MLP neurons of a small language model. Each row is named by its layer, matrix (up: input weights; down: output weights) and neuron, and shows model dimensions 160-223. Each number is 128 + 32 x the weight over its row's rms, rounded and kept within 0 to 255.
Before each neuron's rows, "fires on" lists the tokens most often at its 100 highest values on Wikipedia text that the model never trained on.

fires on: " school", "amp", "ak", " You", " sound", "TV"
L3.up76 [107  66 145 176 109 140 106  81 131 126  94 137 110  94 161 168 165  92 111 123 173 170 157 105 129 119 166 158 158 161  96 116 125 175 124 102 137 109  81 141 127 141  80  97 148  75 186 122  79  65 182  99  85 107 137 149 105 159 135  89 139 155 178  86]
L3.down76 [205 191 101 160 127 113 126 139 120 135  99 151 159 136 142 145 140  89 155 141 158 110 123 109 128 140 103 110 140  99 118 144 110 129 146 109  86 118 158 138 103 146 142  63 144 132  88 115 123 146 127 117 123 158 133 103  85 161 117 154 105 124 164 143]

fires on: " In", "ers", " He", " It", " By", " The"
L3.up1027 [114 148  81 178 133 143 161  80  91 162 118  90 178  97 145 186 164  92 222  85 133  47 176 115  97 101  87  78 139  89 192 119 100 101  66 122 117 129 134 118 127 133 130 147 112 109 235 114 163  82 209 158 138 123 163 193  84 103 110  97 104 109 118  83]
L3.down1027 [109 171 105 113 122 191  73 124 111 115 157 122 109  92  85 186 165 111 115 190  95 157 138 115 113 144 125 137 133  98 153 111 141 150  91 119 178  81  88 128 137 134 111 116 214 156  94 143 112 112 148 103 127 162 118  89 114 118 155 160 105 143 112  90]

fires on: "em", "ame", " Br", " Place", "as", "ames"
L3.up1149 [ 84 147 150 123 114 147 118  94 142 144  71 102 126 154 107 134  93 108 202 193 106 106 129  80  87  96 151  96 123 169 130  85 103 158 119  93 159 122 156 192 117 173  85 150 158 147 128 119 138 100 143 149 142 162 104 144 187  93 122 158  82 155 123 119]
L3.down1149 [117 124 144  92 122 113 124  55  95 148 135 144 163 114 136 140 134 120 135  78  97  88 123 177  74  83 132 141 148 109  88 123 151  92 114 167 189 171 107  94 128 108 156 114  84 134  74 134 145 131 181  48 120 125 149 185 117 148 146  47 111 137 144 144]

fires on: "ced", "gen", " Land", "red", " port"
L2.up680 [156  97 143 112 160 106 166  66 105 145 103 144  89 100 182 104 113 106 130 132 192 131 187 131 126  87 157 146 140 125  98 182 148 100 152 163 144  90 183 112 126 181 102  89  92  90 146 111 130 107 148 153 173  68 161 125 165 129 141 138 157 137 139 110]
L2.down680 [162 103 104 108 111 162  72 156 146 154 151  84 168 169 188 153 174 132  93 103 139 188 142 116 147 150 171 120 160 155 109 119  95 164 142  78 151 132 109 121  95 158  52  90 161 134  94 149 128 126 132 117  94 165 109 146  95 118 107 144 139 185 172 149]

fires on: " am", " games", " Arm", " inc", " areas", " will"
L3.up1021 [190 146 169 149 121 160  88 155 153 125 107 138 147  99 111 197 140 157 122 180  55 140 135 105 104 150 192 140 170 158 137 134 149 121 129  66 165 136  83 163 106 198 156 135 157 113 161 148 130 122 174 153 155 139 187 189 158 146 142 133 134 131 107 167]
L3.down1021 [171 176 161 153 132 124 138 101  98 179 159 169 111 153 109 114 170 110 124  83 163 105 109 102 157 123 133 129 122 162 109 131 183 118 176 119  75 168 125  99  73  93 135 131  88 171 126 109 102 121 139  66 187 105 107 129 139 136 117  79 107 148 140 139]

fires on: "ther", "ess", " Other", "iety", "ps", "aper"
L2.up976 [109 187 107  77 111 133 115 164  97 148 110 107 194 118 140  76 173 119 131 114 114 120  74 119 108 110 165 150 115 129 137 117 141  96 171  88  77 118 176 140 138 143 135 111 137 182 120  94 109 149 120 141 155 121 115 104 124 165 118 149 142 110 128 185]
L2.down976 [114 131 120 106 151  98 119 132 143  98 147 108  91  74  79 133 141 163  94  84 125 154 147  69 162 119 143 103  65  82 105  98  82 106 160 142 128 120 145 110 110  99  74 101 129  64 120 141  85 147 148 131 114 161 153 105 201  92  92 131 117  94 172  57]

fires on: "orm", "eat", "oan", "gen", "ith", " series"
L2.up0 [140 162 144  92 153 119 104  96 160 111 107 121 106 120 190 124 141 159 113  56 153 152 183 159 153 135 133 180 150 142 107 182 173  76 159 201 165 119 131 140  95 124 124 122 111  91 120 140 102 107 117 134 160 143  94  99 137 117 149 140 108  91 141 126]
L2.down0 [158  66 113 170 141 187 114 128 131 136 149  99 206 186 151 150 128  59 116 144 115 167 122 105 125 108 129 151 186 110 113 157 114 131 163  62 134 113 129 138 152 167 136 126  86 151 138 151 112 149 150 132 124 122 150  97 116 134 124 159 146 183 104 129]

fires on: " began", " Jul", " Authority", "up", " new", " po"
L3.up19 [155 181  90 127 160  54 146 157 150 109 147  78 125 147  87 138  81 184 126 146 135  97 133 112 116 121  91 113 121 131  95 144 161  77 147 121 170 123  90 147 117  54  94 102  98 135  77 157 146  99 116 186 120 119  95 106 164  84  74  86  91 121 149  90]
L3.down19 [135 114 133 130 110 179 133 127 114 137 103 161  77 185 173 191 138 127 115  54 137 107 159 165  91 152 167 101 120  83 152 110 122 160 106 140 154  86  88 123  91 163  92 131 121 156 157 112 125  95 155  95 126 111 164 138 101 119 105 176 161 100 117 133]

fires on: " well", "}", "ue", "ronze", "ison"
L5.up203 [143 130 116 117 110 137  89  69 130 113  52 152 154 135 140 145 135 119 140  65  73 105 176 129 144  94 101 145 133  98  68  65 185 162  82  73 104 192 125  77  92 164 112 121 141 115 128  84 147  82 138  86  33  96 156 145 117 112  95 119  56 155 115  77]
L5.down203 [109 145  70  99 145 143 175  89 149 113 177  68  95 132 110 115  97 119 104 157 105  97 122 147  79 164  86 119 155 161 128 159 137 128 137 122  97 144 117 152 156 165 122 119 145 144 147 150 118 127 113 151 145 132  88 122 139 107 174 119 166 144 194 114]

fires on: "hen", "(s", " Hung", "hood", " event"
L2.up1001 [118  81 140  97  99 123 110  99 118 149  74 112 182 148 120 147 131 153 126 103 120 136 145  97 162 183 105  96 139 147 124 161  45 129 141 132 137 113  75 121 138 132 111 172 107 141 192 139  99 131 117  99 193 119  75 126 100 145 150 140  81 156 110 135]
L2.down1001 [129 168  89 108 171 128 129 129 124  82 102  51 112  96 169 139 168 127 143 174 123 138 149 189  89 112 127 153 100  81 187 171 158 143 166 157  84  97 123 133  79 101 171 147 164 108 118 117 125 197 152 198  98  52  94 119 126 129 134 101  89  98 153 142]

fires on: "3", " M", "re"
L8.up965 [145 108  94 218 104 116 183 127  89 134 156 156 147 105 100 128 107 167 125 119 142 157 136  96  92 132 155  75 149  93 124 123  62 163 106 143 128  91 117 110 134 135 138  91 155 139 164 160 150 170  90 140 158  99 124 149 175 161 166 123  95 107 150 109]
L8.down965 [115  88 109  76 103 140  96 122 136 193 144 170 122 141  80 102  88  99 115 190  72 142 169 189  87 112  77 182 117 141 176 113 143 143 127  82 125 143 129 113 123 124 193 130 138 158  60  94 112 133 187 123 114 151 176 100 129  67  86 106  86 182 145 103]

fires on: "e", "ter", "enc", " Not"
L3.up219 [ 93 145  78 136 111 175 101 167 123 119 132 119 182 126 143 135  93 151 163 150 168  82 102  97 142 122 172 155 160 107 146 150 170 179  94 129 131 123 177 147 139 163 138 178 132 132 123 159 157 183 120  90 147 139 138 120 181 118 107 180 144 132  81 130]
L3.down219 [ 70  90 131 103 124 120 109 135 154 154 144 102 122 119 166 147 123 112 113 104 147 166 108 164  88 117 137  77 105  88 148  95 115 120 100 145 215 124  84 134 115 166 134 149 114 100 131 132 122 112  86 144 101 129 150 150 112 103 132 118  92 114 149 125]

fires on: " who", "em", "iet", "eth", "olk", "gan"
L3.up831 [142 184 129 133 119 123 140 101 111 137  86 143 138 155 123 101 179 107 155  74 148 105 114  95  89 150 170 129 138 169  70 121 205 137  77 164 125  73  85  70  89 113 140 139 102 130 120 133 145 110 170 193 136 113 167 160 157 138 151 123 109 133 162 129]
L3.down831 [120 132 116 168 201 117 107 112 124 121 141 117 113 141 176 117 132 110  84 132 150 166 123 151 122 118  87 165 169 101 147 106  97 139 146 150 107 114 147 136 114 162  92  56 173 131 103 123 134 126 128 134 160 154 107 112 101 138 126 137 138 163 134 133]

fires on: " end", "ith", "oan", " These", "oth", " enc"
L2.up561 [131 133 149 122 125  98 188  36 125 154  73 182 149 134 150  92 173 136  97 129 161 135 133 150 163 122 168 132 136 153 119  94 130  80 141 159 172 187 155 172  77  93 124  81 115 112 141 123  94 103 116 137 154 150 138 115 162 150 176 152 121 129 142 204]
L2.down561 [122 103 127 137 148 180  93  87 162  96 156  88 177 158 136 225 160 119 113 141  99 161  80  60 133  96 129 143 150  42  93 149 135 153 237 127 106 113 109 147 138 144  69 103 128  93 148 140 100 175 165 112 135  93 166 135 112  97  78 139 152 125 123 143]

fires on: "h", "ar", "s", "u", "S"
L8.up5 [149 121  50  86 101 131 153 198  75 160 104 158 166 151 165  86 107 117 131  88 192 105 160 119  80  97 201 188 136  88 146 161  58 121 160 111 172 126 142 169 135  97 153 152  79 153  95 122 119 150 130 145 161 173 162 121 173 194 125 108 129 185 149 167]
L8.down5 [169 191  83 122 129 137  72 136 153 104 157 116 182 185 108 129 172 127 102 118 178 137 103  81 148 111 148  92  81 143 191  87 121 132  99 122 114  54 117 130 130 145 145 169  47 164 165 126  95  47 132 114  70 127  98  95 173 145 134  87 174  99 109  84]

fires on: "all", "ann", "gen"
L2.up974 [141 121 124 133 102 130 160 105 128 116 111 120  66 148 147  99  64 127  66 147 129 139 152 108 113 126 197 157 159 115  83 159 119  96 149 126 128  80 185 123  86 161 113 119  92 102 182  85 141 109 162 140 156 120  94 126 109 131 153 157 145 109 130 135]
L2.down974 [159  88 117 216 106 139 130 110 134 134 160 105 129 193 140 181  93  79 171  94 110 170 187 113 142 177 126 219 191 129 100 142 143 111 132 124 177 154  90 123 176 156 111 101 214 137 149 168  82  92 131  93  87 127 158 106  88 115 142 190 145 140 117 157]

fires on: "id", "il", "ar", "h", "al"
L8.up69 [176 153 116 153  92  73 133  85 112 137 131 122 126  93 141 153 101 118 159 123 117 149 219  82 101  88 165 157 112 121  79 122  80 151 118  79 182 103 175 178 103 157 133 106 115 140 160 135 126 164 125 133 114 139 174 171 148  81  98 124 107 136 139 120]
L8.down69 [149 170 132 124 149 120 130 181 110 157 124 151  88 112  90  91  99 113 102 110 136 159  71 120  88  76  73 166 200  93 181 197 151 144  79  73  84 132 147 128  98 140  66 119 107 163 130 112  96 149 136 172 144 165 134 183  86 180 100 107 163  71 116 148]

fires on: "ro", "ase", "que"
L2.up421 [136 104 144 196 152 163  96 189 121 137 193 173 127 139 115 103 163 119 167 177 134  92 151 138 147 151 108 131 149 110 112 165 146 162 117 150 155 165  80 135 174 105 139 143 106 101 158 174 108 136 105  90 161 110 181 123 151 137 166 158 128 142 141 122]
L2.down421 [ 93 156 113 118 172 148 144 153 129 112  98 142 144 147 143 103 115 134 110 124 105  70 119 115 147 125 157 197 125 151 180 127 150  64 120 125 129  51 108 126 131 158 116 178 149 101 141  99 146 101 133 174 116 103 121 151  98 163  94 116  96 124 131 189]

fires on: "+", "ther", "aper", "ater", " an", "int"
L2.up274 [112 133 108 172 130 153 155 207  96 116 151 142 133 139  83 164 183 123 145 144  93 123 104 124 138 145 164 180 102 153 133 177 154 143 186 112 165 130 100 116 124 111 141 136 113 180 133  82 131 143 111 124 146 148 137 114 139 188 152 170 166 165 157 162]
L2.down274 [132 156 103 142 137  71 101 142 180 129 146 132 111  80 155 125 126 109 106  51  87 177  99  99 180 119 194 126 101  99 109  74  61 125 217 143 110  62  97 139 114 102  53 164 142 122  81 124 128  88 156 148 118  73 127 174 138 133  90 162 126 133 113  92]

fires on: " k", "form", " new", " beg", "back", " Authority"
L2.up281 [120 135 128  69 131 104 219 128 174 107  82 101 128 114 145  61 114 143 141 134 147 119 146 157 116 104  74 126 123 144  65 136 129  84 164 154 119 118 122 191  79  95 149  91 113 140  77 133 123 105 119 191 140 140  73 119 117  95 126 112  93 111 143 140]
L2.down281 [196 106 180 162 145 193  81  78 163 145 123 175  91 152 170  97 136 127 111 153 139 187 110  99 106 117 151 149 127 100 115  96 117 175 165 130 100 154 130 102 129 154 224 109 157 103 115 113  72 116 202  69 103 145 129 129 119 132 110 124 207 110  92 161]

fires on: "ase", " model", " Steve", " test", " Sen"
L2.up935 [122 180 136 145 138 143  98 155 112 137 177 164 149 149  97 148 161 100 152 146  73 123 143  75 135 141 153 136 163 136  90 137  95 118  59 114 132 169 105 149 131 150 132 116 118 144 121 131 134 143 125  93 133 118 210 135 139 137 179 170 118 137  68 132]
L2.down935 [ 72  92 114 127 177 127 121 120  98  90 170  68 141 103 126 174 118 114 101 106  83  74 132  91 152 129 134 162 145 123 166 139 139  64 133 137 152 107  85 108 144 141  60 139 124 123 120 120 136 164 152 141 159  89  91 140  89 143  85 168  90 155 169 146]